{"num_attention_heads": 4, "intermediate_size": 512, "bias": "none", "tie_word_embeddings": false, "parallel_block": false, "extras": ["capped logits"], "init_std_o": 0.0, "beta1": 0.9, "schedule": "wsd", "final_lr_fraction": 0.0}
MLP neurons of a small language model. Each row is named by its layer, matrix (down: output weights) and neuron, and shows model dimensions 128-255. Each number is 128 + 32 x the weight over its row's rms, rounded and kept within 0 to 255. Numbers have three digits each. A neuron's up and down rows have the sign that makes its largest values positive.
A block is one neuron, or neurons of one layer that tend to fire together. After each block is what it responds to, as a language model described it from the Wikipedia text at the highest values.

L2.down307:131116143172138168163130148083137143149116105127096084088133128144118113123189145169103116150142147151166173154135118124155047154165139124166100136184108095071126109108098161144086130108162122169138112137147133168110128102093143074080067144066094115156127125154129111086106103104129143126148079113104054102139120123100109147092153165105150094159120185062155115141144094141156139139129
L2.down461:130134136135136154077136144067141179148080135119153104135165104152131131181125124100029145099051111128106217199088108084115183158140118165118094099117127165175137108046140116117080152090118103109140158115128147136083103173081114127112137153115141151102155129198122123129125072072128141145143129130110115100156130119154146121193069133120122075170148175089205145123126087131103087137131
Description: Verb endings, statement verbs. Suffix tokens (-ed, -d, -ing) or whole verbs completing a verb, especially reporting or reasoning verbs before a clause, e.g. reasoned, conjectured, declaring, called.

L2.down100:086119118120138123182080107189187128148182095144123126114124160139090104130080124115075093099124099163112131139130124146145071026128126117139073072094197128121191134146147170161176091137124147192097111119178148139118094156101145157108120111095103117124115148132148174178184104109129163070070113129175102113155150130121089120114127178136156081082206117110108110119168080133168141117162
L2.down204:123126128111115087101123147123135125136142135155101138130130077146145116120109121117142131170117161157065157129085147154069040151123097102149157118098132145122131132145110104139116127162111119103155111156085150167091130135116180114163165135200061172141120176135101136105180100080091127126131119121133093098143089159128100166166123149135122130165194161146168108118114138062092140121083
Description: Date-introducing tokens. Tokens right before a date: colons after Born/Died/Released in infobox lists, birth-year dashes, and sentence-initial "On" opening dated paragraphs.

L4.down61:113081091139099175118121134094086124111096125157188122191173181064148176162134116087124151159129141120189084140084128072124200165129094102144210126128110112125143119073087172105118077096121073149109115113070137090139107131143133114141168131087092135134118085135185098071099151073087103121122111089148149204113098154159118131097099083120107156120146106094085144055087124120167144114207
L4.down81:175133131107167162069116094190177125178135124090109181143103116153083078123114093031180078132093072122142080118110129113126231073153133127137103113121102097143146128165100156140188112133140124141172136137153095139073124097149109146163132155133144092103121133131128093068104128196158168141151171101129128131094178158105154138141145138139103121155164149168095143099096034157140111137126
L4.down178:159134050049129124057122136101174155119169142169108181078093142134084144110075104113091107094076165126122114065047122161150088117138126162161121108165127105133173128122107095169109113153144112145086150038148139127110174155126062116097138124161154086133087165139159139181177176166096206129162156122126097152130083131168147165147106144148114129113175165112101116118138110062142108146148
L4.down262:163123085162143144129139119148087136107142122157108122197120155095134025113119165162152141122084025074118168134132093109097230123108113097146105059130125138104087130101126232091093136142164150106163158117114108113129149067088110179101131165093137158045159151123159145084054140147124234144135142078121111129128143166146100165163145225103148164117045116138179152126100087144131147115154
L4.down278:175147116145123120107155145097106122140124154126121127179105120134157128124110102107132140127205123144131108022073141116076203118118153094135124122116120161184097090119109146115159158101162151149122152170154062086121097114125179126166116089165104136171095128162158173042103094075103118121133130078170158150120158078079141146098123116160120135158171129122146208120088113148112136231152
L4.down321:130147084190141181125148149152160055131067122156216125202170162103116124082159085109130152151205129130157127109175113145157254129118100122204160155147112102114150168094098124167135134130089115179146121173108160161100124143195135150197105103138078091128119129151126146124166142117091140186167129147122121143075129157125107100135088077135110102129082154074153103165088105124095129182163
L4.down354:130163126129145097122148074113066156164140130125104160169110139097219145100085091084111115119120147101149091165111126124156235181152160154140145125125089099087150179066154068081150110173118128149105203135073140076149141098163122161133052059148122101143121128077118183105171161110119126134149157169127152132094167122149148132121150108113133116129132140088111087111111153086166136126128
L4.down404:131154142185118191154116129128116114117136160142155127091122125116142157136134114098155098145161151107149100137103109106107216123091118130081178095145160136196098112146128130122106151079084138164082076197131117121088124091169146142133059134152131172141159175079182132128092112165101119125121121125141115166124108147199104147111134103124093168196115133138128150116149121163185159121145
Description: Table header delimiters. Pipe characters in markdown table header rows, at the row's start or between column names (Year, Team, W, L), plus occasional list-field separators.

L2.down51:159101158054107152138137160119188100093156169133107181083119132103118136112110116120138078156141137075100138050078130177060097132205163064141146136169092185129138121123126078094100059113112092120119141164143145124126166138107143092123104116164174153064111110107122178106108086115162149094146107139105121110170136092140135166116093124133167164137182183128122105136170134142187190145060
L2.down440:177116064179141151113192157150138105127119151097136112197138098147155136045156172110145111156123070066142169114075131097104119146149118083139073099138147143097138138074082159078115102124112099111132137210146123120061131136125072098127133108141159129122059140129155120123097120171146152216170138131141137152091118138077066162121102080159095138147120124102142137089139136086123089128116
Description: Years and phrase completions. Year tokens in dates, ranges and tables (2022, 1991–2020, in 2013), plus endings of set phrases like ended up, at least, selling out.

L4.down231:107128164075151101146148160130199149121087092103058147123123066120071115054123158162100107114101120139107079146135185156108149149177143130131096124120094134125108123151104120124112089127161085153146126097083121134171065081113122168049092196104055153138063151088057099166159190142103150099158120120127079127094119116116131146155109121087109140114170112171192137106146123116138134118164
L4.down244:108163121112142147109112131157072157138102227154097103105086155081143174119158103059102141168084099130093075123148138134125129119118100119143144134175136143141116109202131129162132211051120122094102089109107097142104099171139130145164100125125125133159118153121115103104096145137146061173119138140110091152173107118109099133193164150084119114133140127114114108165147065146173132128102
L4.down253:129138137133163088179139129114164082085135079181137143198126172138100144138168156139179181081113185129140078069068140127098120102189140145123076099166136106124140230126127078072143102134143150087055149134153123176125154175094117122138149161140166127143092068070114089147111100130191131088125089129182105176180114156124151130149119102114084159117191117129159187091107107096167134131124
L4.down305:138080080143117143207112140163147145130067101171181139095144170109160143147106120103125119099106132138160131091105085058125080146146147143133116085051161145091166126107136112151144188152155141088160181141170173140139194087138076127160081094121130125149104116107104177050099132128141103143132142136106160118113185162214111108101141133096125099136151130176142103153115082177173130099184
L4.down332:141107081101091137147181131119082170136104092159131109161120125180197122084143158161165124077088117137146211121147120102136171177122071157052117132095127146121178123144105078129130120133078129083076117139146154123113054147111169120151131156160157157118137141139088116135118178127100161069124106104078166177154149098130114120097192142174120132159140124167126136154155123134179048119161
L4.down347:166126117130066077073119147155125171106115057170125158198113146136157092114141154143184141110136113173107138151072120107097022105111132158154149131120137146130094110148105159134155093132128082217181096124186185136106146054136119107124159160196127083135140136201139119125105115115094100133090099112113154121129107184117123097142180134150116130129088120056137117102129161111173154142135
L4.down363:111129132115139154154103095130042145188076122148162081107131118090123131111156132129090115113148087090149187113129128139121177130170129198120139105144091090180110121056128134132099125116114134116120129152096119150101167141080121098153071147102125139107204138112120110162139143123107106099142074126135134065069054145149108181079157131162115180121142116126149117108187167132118160202126
L4.down476:097109127068126118140203120146129141135146142219135096218094127132155111067141126082123127131118126100072162130110155099164187130170150111156127083223099175118137141152134134124116153155103140137134126163064167135101124109119150107082153174081182087115098119087114172173104149166131123148089078125135164095110175163166114186123059121125130121105116112168076140136205094129116145154105
Description: Mid-number and word-continuation pieces. Later pieces of numbers or words split over several tokens, such as decimal coordinate digits, table counts, ID digits, ordinal "th" (75th), and name fragments (Boyd-Rochfort).

L2.down9:115192162150147112132083161086150071189133098146119123109111152044150161168148043143108146095118148121102120160170135139163227143125172142148121091066155063126089123086113129116086185083126132124109109120107173109165086150165142138121129150198128147204155127085084130132126121173172113137188144090116146153115085130125123093132122176106145089186142074127150105104147091183085128163149
L2.down422:096068146116208109122126102149137151151148164135176085208128134123166126102099113183149134140101134088152172095126136138103143171180113149068104128073100082134184113176168126156140122109095099141141120109149128123083132167118070152145161097206126116106126107137166116146144123085108164114141137124089141135163179135153101046162139089101106083160089111090060139131099082089152107119112
Description: Compound-word hyphens. Hyphens joining parts of compound words or ranges, like north-west, follow-up, commander-in-chief; also the second word of fixed phrases like at least.

L2.down315:089075101123111117131091103146110072133138137189122127156098132145090139097093151135107115120126124091126103065088133106093131147161087093119120151111013154073072080122095124171115117136115105148099191145055121111149152075120127119098132050123096171110091135102113127110121152144098105124185104109188078111158112106098173143136175110159159125111128110149060139101161169098107139115137
L2.down507:118113116148181168155162126129127144189119115155182132211107129101079143120178107086166134109157149136160171093140121125125255170093107126118142164089097096147145112079067129083140164084137129130096194138075156155091127134145118099117128064144132115145109109127115171085122067113097127189160143127115112126113121107162127126084111106126130093169112108125099168100110157136135129109137
Description: Table row-start pipe. Pipe characters opening a Wikipedia table row, mostly header rows after a section heading (| Rank | Rider, | Party); weaker on "as" after served/acts and possessive apostrophes.

L5.down54:110158184118143135100152123142125145093130159135103123158147075153113109098153157127122102157182118120109158142097129118108118129134121120096114086116123103124146106218142104127180127142113170150164097108147083097144072157193159125154115111104147159129127152092177133159157178100157142068062123147158146138157098117106129092126082162116140080204142083190159152123129103117111168119143
L5.down264:090113178163093111124163123095129167142167153164113128140153173138115141162148186123080146097066127166111132128100125123102255131130109134125114097183107165113107135165130136155140123132150090110111101145161144102136177088129129139137128101143100150203151123166122150178116074137136142152148134093126126108096153167109146119147122146129165111129109088163137147115149118147137179162137
L5.down276:120118138142132150126152155144169092112129082104073159165134141078094140137153108101104126084144159110059089120097159163121251125165088129167134114089130135104111109124130151076144075091115084131117174081165123147109122134179115195149176081090138146147125065130116109165126065087125163142089134165124122113121187155097217120149133158080099189125115068162105122148103147167140170133099
L5.down422:124156137160100104133116126171157078202069236116141181134122128130149073106106170156131113155130110134147196148093081078091086064093073136183118140079108124152145144127135140184161129099053114150167141143108096181135107065105084150115157135146118118098161127133128047135140111117128110086108118114122063119138144158082177128155127143135124070056123139111095158129115136111135058134132
Description: Date-introducing prepositions. Prepositions on and in (often sentence-initial) just before a date or year in historical or biographical narrative, as in "On December 1, 2009" or "in 1539".

L4.down3:061128167125112133130124089119121125151074156057099137130144134132144187122029110146124134109089089102098160106119134109112000146103117166127140148094143144107174114066120100163119149094109148114157119109088105151144111171149099134117080090087146113103068103151149157101137192123128074107129181201112136140110090090144142098143156170106181136141154194113117192102094173149054112130090
L4.down134:101103177124142154133053167104195130165112150150157091148041145141163060132110115066139101095124086073130114156175078094136150172145165135137116137114091143119137106092145125190091139166133110084163127121106108178171132116103124199144122131117128111120132107096132133068144136168115181144176120152123133080100163145133068132086116140135157082145140144077136158125153084117107161132099
L4.down139:117121156136143094106185163119057109109197123163137134000148135170146171136194158114133101140178211117106091113103107082162032119148051140152114127193117151152172136128133118115147170116157137163107073119121123098095158150124140110111122126099110130135170111131105144157143173183113077107115131147141141072134149138152132189149149118082143118122127138073148137178100113156108095107161
L4.down319:135116184084107153127119104091101133091140164150120090065133149166095091132119096133138097119079123092143084140109106090078250186142104068081069120180128090144182165161134171088162149137141140139119100186093120097104105126126095159139134093122058135124144086123075147115097114091086135114155134120165166090146088068164165112182155178098113127111140174133134112138110116089176125122087
L4.down407:113157070099102121168102150112162159117129135117180086065147192205107092097172078112091062110113129138143130144141105084147162160043174160087062110177164101135164132096097146107139150101128128173122130178098119094121114135142124115163172157123107121141149198156166139133145148173054125141157160126119148099079078121148137113121061093138134132205074192129125094137189134117135127195130
L4.down415:118153073111123123128133092127127125099100141161147144172123182136087140139110103097115101113077129079117131128131082151163247131080149072109174128080159161138090142128116102081135081127126088122139143137091098164113135160155081172085139051120137099096156099171155119050087143149078116162124075125113089144117125093177112103084160138146110136199126111107130141066187042111158127092090
L4.down464:139112202127160101153129101184162080054150147168100072170217103144123112103150187157157055145159143109176168168109086095108000150138153070098160140082150151125136142143124136160136162110159133150110116167101126140111134079165143135099073114109152160134119148131144110078089122170126112079133087157100116153111179110155073140186100123121113141114098134135100096115130073136100111146172
L4.down474:154119120151070148142117082142097130130140152181109174071123179118100113157142094149127141066097128109121137199138119123129077137189113146115089098112155121075114142115147154119153159173127072081140165095093123159109109098146189101138105128146111131068161102148137157069159133110090194126131109195120137127128171116115157117063176141117108187184157120155145138099150083104132144151116
Description: Clause-opening connective words. The second word of a sentence- or clause-opening discourse phrase, such as with in "As with", for in "For example", time in "At the same time".

L5.down251:156119168123120123146146158107181131130135100122103126083076142138121144229170139090149078110119122134145141080113164133114255092084243081168139171131058122162114162208137114101092144123133141175089155107093124112147125075109106155143146123117148129094149137139146136131152108169098102091123163129120128172124184114145153137087143142101109136127142109064126121142093126118092101180124
L5.down390:148121118139096162144171088095055118110089149128109146135110067132123169138155108142117166172194161089131176122130132098150079123136162151167141121099134150141148087095075157095154079187150163145092126112123132104172107122187087164124131181163161178124072127120087139128141154122100179224089106117173171202115121176145164181167150150131132120092092139087113166083052150132130157100102
L5.down461:148162162211125113122173129079095119098087106109131148079199166143144131048171158115151129135117122157120157171137151194087011095120173156090165131179124113158133128187093153115132115128141175112084120146134077160116135140157082194181138142107175126088176139140124145109099103112104145161161114188140120106079137161136166115122103121100143136159077128128109127197140134090118071110169
L5.down490:070119126135130114161133123095132155140120180123068111129089132056122130131131105127070121070166085104089155122177181082109039090122158116158146132125161186086101154136109081095112109137154066085126124116100088099061115109113154124149135083147103134110091133114104202161158109119096177190098193166091125137096185131099092120146187174093147165172138164117108115151093106128103162199133
Description: Decimal digits in tables. Fraction digits of decimal numbers, mostly vote percentages in election-result tables, e.g. 97.61, 27.3, coordinate decimals; weaker on dates and unit words.

L2.down72:157122074185108084145109181129096198120158191142120127119130143132075123090099162037133130145120117167106106128200145131138031043089163222125104143147132131095173154095171118089078113142068093160153105175115152112136103059151091125109121148105169126115119135107162091173124126147155143134130156116176186118117112133118105150134099102183106187102182136098156097113173135141147123110147
L2.down332:166143172162117138147125200095094142146133161114160162120137147162098162106135134124119099122115114114156117141241144093088081094131100179182133168153144062125120137146177108181110131141154100135177126120146158112120110075129087150147163149119184118075118151099176115099159196144177120175083122152113128120076134151182115168168082146116107152106131160158130162151140139054113095098170
Description: Sentence-initial time adverbials. Last token of an opening time phrase in narrative prose, like a year after In/On, That same year, later, Meanwhile, or its comma.

L5.down269:109114115161100132128170152115142172151130105103109097114157164140131058107105114117147126140187122110165150083086157096109220082090155183118147134092101093192124176109101084111072117109132132083134179117117137074143095116087147128092171172047049104122110178201126128138181134158116138060163063174145137107130073151151104136127083111115137132115121115093167163139143135078095145146124
L5.down306:132111150161113150133155086142079086108185137093047140163077094057063071152133104171146157069147148158160153128193124073157141146061121125111159136067141083133139149177090110173104089102136145085151168130055159111163107155110120108148109104088124136126103109109159145102149127115159130157168124151065102141113100134159071140083140167150118116110110153176132093125171109105151128138142
L5.down376:148149172152091140151199098106168130113120206113129136143138142084073092156134140039161113107138091160133143119125117124174000112120162128167160206145095123159108132083119126097134133127101113153108100167089143142146156147078169104134143162091120065104047124098151183151105130087151088114157135101146129124127056186166160124153145112131056108093094094080107130106080079089195099127188
L5.down445:150111135139128118108114165118120154083106180139097110083112123144151129096113110124080157105135114169190120058125140162155118090120155127152158196051085116149133087141108134149178162070131197155122122177117162147078127125175117172148090159107113178111117160138125147101158121198107166096103142100125167147126108106097100130160121144075081072110156132162105122147061070092120131178157
Description: Table header separators. Column-separator pipes between header cells of wiki tables, e.g. Team |, Candidate |, Yds |; also possessive apostrophes (Board's).

L4.down9:147125121127106168121085133173051100097155090157064145124141111094094108106156129107073158113147157145087140166099127123163121143163134099135129160113140149086124134117115142155071088108094136093119188110090133130115148158114097090163126105136117097138124151162113097131114106152185179105108114193122105092166112080077068166142116118180170115144135114153161101187101174139118114101100
L4.down93:106147064132159175103125158176130154135185128145127119176067128178105144057091147090134194066149093114143177116126116147096047125137182127154179168130109096105151166081078136172102112184122149141151107112086139140156122167088108098043127116107187158122182173149086103120125105124150130141122138161102133126118152149105133164146142142137114136130166133123185103180084120137100092090136
L4.down124:122088146112140086134152132196140102117093144088168140172155101148137147067150131114152115093103126139098098103104114120097147159148107072129161144187088091121133120136132169178138149110146101169115097092112141173132069115152138139085136170162140147115147165164117110140099159120088111154095144065117196117141116152150166151093195088183085122114074142103083080180130150062110095121109
L4.down185:103061125160147112140140102144090113130139140079134092120155085094137128105159141160132107112086097069150175153164118120091000152084123090108130137136121214149155108144174116132139076139176166193123120146139089116169143122104122097074164128159146157104135157111127171151132145160171118126127130092116136112150080211163046150128117119088134127149125114133083127096147138125130123116139
L4.down225:143099182157076110060126127075107099162141144095128151081112119152129140116127106128155140118156137074143039078119099105116199099151113178147090113119101125096165098135140112189113172171135098122127141126078141112152164102143186136157111082175110150110150144155133133122200154160141148128160087128135139152076147141175113122163114076091140089103181146106156104138122120150115183164132
L4.down276:151137137211153127125088179137075144116161120096151159091146088146191161147130061114114179132207179182127100130138093140135052167117192185181170094146102079101117132155158113131140169113157099115083103161123127148131117167142173079171117088089160121157124117154118163114156136109062158108158114180127096177104111156172145123118091145074143129132100160145100123156122109147096156089140
L4.down454:132115118144169179133132109098066142082124112108091134122125140122131105193117072139101160140139081100062120144205138140122000136157179166104180112149152156139087113098109165128118154191129190121099153132147195073116175043088171181087111104076160143134168142121110118138122187115197135153148172107132168125165126123127169136140145148183154115095069142138101095106167105144114145130095
L4.down467:082041094091115145176124111107177186133094136090160102113146082163095071127156106164124076163168118150153156123126086121143101149156155139147191078128168144109148118045093135142113120204102114115105126102127144091131158121076147119126049138139111150096131106170200138125147153128148144147124086107120116093113119137121146137113192104089140129117157157119040135130106150089146128165072
Description: State word after subject. Mostly "in" right after a subject or auxiliary in narrative prose about people's situations (was in trouble, is in love, had in early 1873), plus nearby predicate words (decided, move on, falls in love).

L4.down156:128125132122128116097132169143148143160063159145133146150160068079215146210127082128104147128136157104157079122074120009114188116078146122120175039207095144169059121148169112142116184097078108138154135203105102142174186115150104151127131133154101161148114133091119149115069120192143089145118128107121133116142119133153087063109111156170149050085094155101094122119119135132083155152086
L4.down180:090198048110097148069087086103142139115117169153144181104134144090113112107112140163149130122076070139220137139107159166091038084109106129133137116126082192128098117106107129111110126168087143083089101136122109133120156128103159140129149099119111075143120085135127183153102131113148167125162119118129155162067108099137128126138151143160128173118114129182165078110110120114073100144154
L4.down188:130082113130131102136119107131089122106126145110181154110174130109171150150089188152131149087151186116158131142175174089140174122162164135145154146113150135124149151176104109144161148128085140130118087134175126099086154117118107098153062094141129181142191176149146102135178138147110143164120149174116120098157145148157127106083140109128130072170102129058161218148079126123168181142137
L4.down249:127132092148087147156125138157088092159119117200138118144097162149155176128107134119123110110157148197099157118163080147127066163116114084122114154135167125194183152153166184186117120092124163093142136104122189147085107112131130142102144146081136108131174068146118108096132137131159139161125089143133121101117080135086117128084128155127113125141141150122158170165114189163189128138133
L4.down365:090110135095119135109085182164127204142121133147127196114101163177110181182113103117142015126115107141149168148135148134168180081137074102163128106168137157140103062123117117186160151106115128173137138107128102163177104124114125073082108154128097131132129142140116086126142065186117163178145133115205172088131118152109155126087149112124173203106185082097133163147080154108137200146145
L4.down370:135119102092123088129172128104107151159132126102168183178137085159131129111110124172109158090167139103134129164136161145185255110101129101145059125162162139068148163090131159179105129151120115191138166160140100070127135097172182110127146212165112152131110169093120131130124064140106132061162168071153154159144141140107136122070099097176117068074130146129120150132081175125091130201142
L4.down394:155144178169129114138110098108169197181068068115101124102102146137160095107085092010142175177113120145189128103118123167134061114112148114167146140118061111126161128092147148143088155125123031107108119139130139120098203063130105163159122140137146124099088110108181158118097148082116096132054177143119082129167122167084180126078077144125104137098134110144176173111129108139121156135143
L4.down459:111118081149107210147086136127139099120081106171189168100100162065155107137093118101085140047129120126107050124110153108137078166151106124102083137177186123165129145151133133162129161147212083157157127079133088202084117133173133152138128138153132123132107120160110171109121147116105152125097131092124163115111167133114176064095110113177137131113159118099121198122082096125083073109111
Description: Date/number-preceding prepositions. Prepositions and partial dates right before an upcoming date, year or number in biographies, e.g. born on, in 1954, over 300.

L2.down360:102165090134168161071114096158154126095135138085130172116065192127143120119085138141146130125150156185167119125113101082095058129156120168090065178125072150135128182175139154109122122133149133170166115098115096135095169105134103124118071128051111196136134132123110193119116107163105141139145135103128143112119079105114168177164114167182053088075176105116129131166086184153083130155145
L2.down505:128173139100102158081078113048145135136093143141163075109123139111179135104094125111157195194144070119136169083105180115104197121142174161114160100164091138096113107077109136124114063159048122041075110126101126107072067151113138139144118170114107149088096110116189135154089135136074215126191088137127152144185131176123093129076116235140119084113156123136179139178132122113162148165079
Description: Table cell separators. Pipe separators between numeric cells in wiki statistics tables (totals, votes, match scores), plus words following percentages such as the from in 26.2% from 25 to 44.

L5.down327:096099128155183175157097134081132134088109107147110135160115113104131101163098114117137156113064061164144177170149109129122159092134131125163170097152186134114164133132139122142117119097147091129077126131178160142167121169091141188078163038038143162129092040129164146108115135119130101155161127157147095164121159200136141113145110104157115142150105122146095100133189122132095167121101
L5.down360:100170194106142083078135098127083146132123150079127137107130165109152097148071201136105152123101143091002115140125182147148162129126056142073152138145164164125123115113081122087121099067142079091089115109154125151188094134154196144059141113075108138142156097206127093109114118079162165128085168131096131143068159100092167137178158179170176149156127098092156151137155130165129164134103
L5.down364:149178162111151160184149128109109113134103103123117098158086082121086116144084169174148114139119123150133187129129132163142015087116096129170128106145103112175112137165149129114102090159119108122136113141147147124108153133114126129070136133072086125096104118103100103109074160096094156083101200128096078120093124130151148157102132141107116134097201117122178145125119118138149132089098
L5.down434:156108165121112136145138102147157083140074101113169121217165161058116060129087143102092131108142131152147203169125131211152255054091133145109150106068179189145146118168144173121147097094037159135081149112139099163090133141117087085120105165100145158110125105080127120110088077098177127141147112141103088165140156123099136138151098153135096135098132085169127156117135089128172163138115
Description: Quote-introducing punctuation. Colons, commas, and words like that, saying, including right after a speech verb, just before quoted or reported content (said:, stated,); sometimes colons in times.

L4.down21:105088131126113162115145140139130161117092106118169077130108146156132143137134122142118159104142140154166129140158093136129255116077102200117140139134166170109183142140118101109070120151152116123134125129130136139084116150123111169142118163098153128138131130120092164135153180106121148074138153126146116095092149137150134134081114109105094114155105125135108093153133105109148105121101
L4.down29:167118118084123174127134121105128112129150154115123062112167151148128156133127125132075189155125147137078176108147117111123104176130141128180127136178187120178133075104119079091124134155160089175096077151105150095079161113121118107125162157084133200147155131178078134150161151106119085140120156122091118125114127132127089131043131126123148132084144128139124132097141136173063099146122
L4.down34:107103150067085112122067147119127176139121153124162141173113168149154136198099084092107114142111067135150075092194139110128050063133142140122114169128107067105107119191119128209127130110162123047131150132158114114094128115133130174113100132098158057121143148083176106079121134145153118155089117146144125130104180179157125129144085136134098104111073168131214144176136115104152135087142
L4.down38:136222092191120071146183119147144147091144140171125141139130167164119131092113104157146085149152163145079100131109127122093095184154084118122154082097129141116118073123173153081138140188103128101096102143096107130119146146120111115176096127081183119117142092076129151114105095097096100142191115143144118104154137082118125138145099150107152187180201123132105106079062085105114169182110
L4.down176:165113138088133150071121072187109153131127134138100172183072150130156137076130184047160151117148134130113127117101113133079175092145122122146106117171139051172201070107077225143157108144174083129134134084108042109078133158129146143118105092076087128113086138117156078125150145161113128143091099146166151146106173126189138143108139107110158081154043067106153081085105131135156128138167
L4.down345:124129103102129147122115148080132134165097079135131123110152080179096103101148093149113091154114111122141156094118150027114104129115129146095114110096125081160079106113095095102130094098162079125122086181093143170144155147109112090134120168193148111117129108077135109209121131184124137109190060100105079117149132092194181097113119080148103108115141177040097131152113128178152097115106
L4.down348:163124097118094133089098132095107194156151166171142161174123141102145071102168181086111157145124207104126160201151090094113115179141145155141157085065078129136121128123162162134109065050112137073112171137214087123126136102141078142143057132119137175159094160097077090076119105161114132101162118138159089100132137107165134063139173083116131081117098119163116140124130168108134142136068
L4.down372:130069096133121154130176103106123114161099120155133094134111135138163076131144050132140106154121156069134110153163126152122176162085094109145136116129106083135126065198096150135133154138086127127161167165103192112139117139146165134190114089132131131152100120101109177085105107089158072043089140151106170127093103132115091109143109115174151127105098170157113112131151104156156129103131
Description: Punctuation after "and". Slash or comma directly after "and", as in and/or or "and, after reading"; weaker on hyphens in compounds (off-white, 14-of-26) and "that".

L5.down78:203086162067095150114165128147145102084127138125048092070118158155102116068129099128133158115112125090104135112168165147163170142102114145087107175095148161096137090150166117093070132127137164137151149117181134083146137133067155089149152166137147134086123113115074110127158139140166152191097165091113110175156111147133073130138090096141106134122128182079095105145123184172093093138171
L5.down132:164177062157121064132170115132133089114098122096101139075120117086131072124107093123173145138118153111153134135136137166135054142130173105145156138134134110098083115153079136077160030115109143114104126128155131113155179135137169091180137118169158101174128114142112142151116177157144142166116147190159089153124098149129141082072161130109066131151104144151148110116088166149105076157142
L5.down204:106098180140088086091131088088135148088120155134089186104103109121108115197134132073166121150117130098162083115136121154129036111115141056103047086106133142116118155137138120086137100122109178157128170138139168160153150122095104125102095114119114189097158092133143104177131105109172099131148087140126225120123103154126094096159169144157105149179142124128154137102207125141092150117107
L5.down403:116073100108150124106149096164147102141175113098076134141066126090107110138165195167152094159069125141110158134153185125139000121121141089138078095170118139117141098149129166094158164163116164102176137114109145091125131122147120122102164153123160111139117187151134095118148153135143119116106148148096178070134178122049144110107129178139094146116143123113078132168115144128073041127128
Description: Specification pivot before named item. Copulas and linking words that introduce a specific named item, such as was/is after "the only exception" or "most common", possessive 's, and such as/for example.

L5.down60:157055122169138169137163113130122153094097084131149164124101132133155104100140155134161141119221104168083174160206127087137017126129165174133138134182122132130086144113120184169152162098078150161098161107175109131077137117134150159140115152144131135085084090155125182109108164153137093100137145172058117135160128117147065102149163141081157114143156133155124119090141119160173134121112
L5.down296:080127106159093140102084111121157100176171086127081165127124147183097131147125095128159121110128067154119178086129147140131101131121128087111085111132140136100109118108159168176076153133114171021113083175080165115148114117168073082055165141126148156063145168073130127130143118114156145113110146166104123102106155107153091132116069122157123098111175177091147131127171187164153091103178
L5.down382:134095126100172122141151095132123144170096120100111146128132197102084185137185115163150115090147196187142095111158126156101093108198123106119099144066157047170112098113144136083113145151158146094170131121094170150129153100110115124086132076169077177148152067139144131173051185064120068140161165131146116088205124188051068106172111167112148152104188121104058160078116168133145095159067
L5.down486:102125086167148138140171169129147165195119155096052132099150130123156102127129192184144166103141150123169112139180097166132000094165123192086115107089109146126161170080150116124139125130136144089098105078095141129068113029094099102116176186162159110086123125175146116105178173086180110109114111139162077161074067125124141111117130143167098136092140086166111167131103122084099105130159
Description: Predicate head after subject. The first word of a predicate right after its subject or auxiliary, often a preposition or verb, such as were in, began making, goes on.

L4.down55:143116138095142120190148130146170168069138098226118124145115155167140162136127170127134144105101148157152135094127087142158191163130220071108173149139098209096108124115122090155135118150113110140171143111096093124136192187091132127078092082092156167122122144184078128106129132123097104131099105155106132186118131122156104184065129121146107098188101178199100115114160103070168127080170
L4.down109:130092163120141081106146153191154140147108101116145160123143146123154136159071137131100123187115122137093142168134164183141134151133162149199165094079081128105132158111095146065138084103117156112096121049144156175126150113114115208080134137093044096130175111117141126152083093092146154131103170102124142116123140069125116132091145176174143146073133099156149099092144062152123099109070
L4.down112:118108174129163099095129171081133132168107099116162102130119116104114151144121141067092148195136149107122122119137140092131137141114157125125203113184081089178090101139129083166183156102101147043086095112185098102151091118167118177188150088134157115138119113096101158112109138145137096100144095115096084113190124108110188125089168141166128133103111139118136088166110154089116132151155
L4.down146:149161151133038093063155064159076084042132178117123146131155132147101140134225153171126087123089138108145132222107114136103116151120149092164125139143169150106136141170117142147166126153132150157197112189142115065113138146116104134121111113108122103177192116183119138114175124156163111092115086152105126109165121090154096171178123111180181123111093121176084084124088098126111097152110
L4.down224:133183104155155144122102168115163094146078138175123086137169157097135133124174162114108060149100071137144155119101159110125116174175127164136089108103082128179115157079093137082107097083087126091208091174117104138107127135130092125154169141163162149174169119213095114081148146081100105141082067131109148188107168124091161118140139134129179197131088079108072151178141117109107146100123
L4.down237:115123189193143198097100166120103122197168110136161067117113175164096094132165210103096091128155103103107135063170079099123136103127077193111059144103108079122119106163105147104161115165153161089131068126082118126111101180160109122139168126071127150118141071138123112172126154162141154106123074117158125115085185141098144152103062177085176164132110087161132163127117080130174133157125
L4.down300:103163127155151159104172124168123104124152113167195161086184104089064148071174103160218111196135153154101116193116087166159103150124079075119116150112123104154126149122156103137107115153079139155123089119114210116179125111095119071109190140075141083107136146124163081125175146120183154138148054134150092032149144121164067175126098104098121121129074142185155119114133121158132151123103
L4.down501:177184092174079158126104125210145135200098130177173126159209153108100101162072168135155090128130095127166100069087121193104185098119117071145095112143135106139078141180082081109139125199092149143128124184145168165119140125077113153130163152119148128125099165176161097111144124100136121208179107146156083131154162160192182128134135175111153163118117144193174144144136098128096180136120
Description: Table cell separators. Pipe characters separating cells in Wikipedia tables, especially at the end of rows after numbers or empty cells, as in election results or sports stats.

L5.down161:148159156129198128115120180119128130094128166111200092154170118156060203096132095100129131137213119086121104149114085120149111145154128176157095168067108143139167088184156137154150129116125131124088098118078079119136129131174145095192142141137070078117125077081147123121109138099140076132127151107103134078152112104148125139153089143104157061147098108172142137060140121141088104082117
L5.down286:138183059094113071116124121070093073110161147156144099092124130116139096178217164138090123137055176104129124163175105136151106185119169160189134171159152164109174136123075138084129102128137108190121163162098058150142163151101133105115141150119119114146060113209170124092080140110145105093129113097118077110098126126138164190148105148147095114134134123142116099120117166142144083140174
L5.down303:134136113125111098157121164186150115161160131139156145111119191136132151139141116123137149123130141128128090184120111172184113117159154121139129147153159138055122109159138115080046108128125095157110106169026118075081121115164124101190113111168152157100093126130156018068177169125135089176129104100074137125128074134149063115107128078110159125125120086077091124125124176159113120146095
L5.down404:106163095160133149122152158139143066116165094123125164128146142151041083097146137133152122141113118192136128127124128076166123100198138106136134103137175120112128121160061129091112149099104127113120114150141168115174099097127151090156107159103149131074133131127132097125099135071121125137156155200081136199115126122133089119167156115138106187158137209184076098165127102129142184026104
Description: Table row-ending pipe. The closing pipe at the end of a markdown/wiki table row, after the last cell and before the newline, e.g. "| 35 |", "| 2:42 |".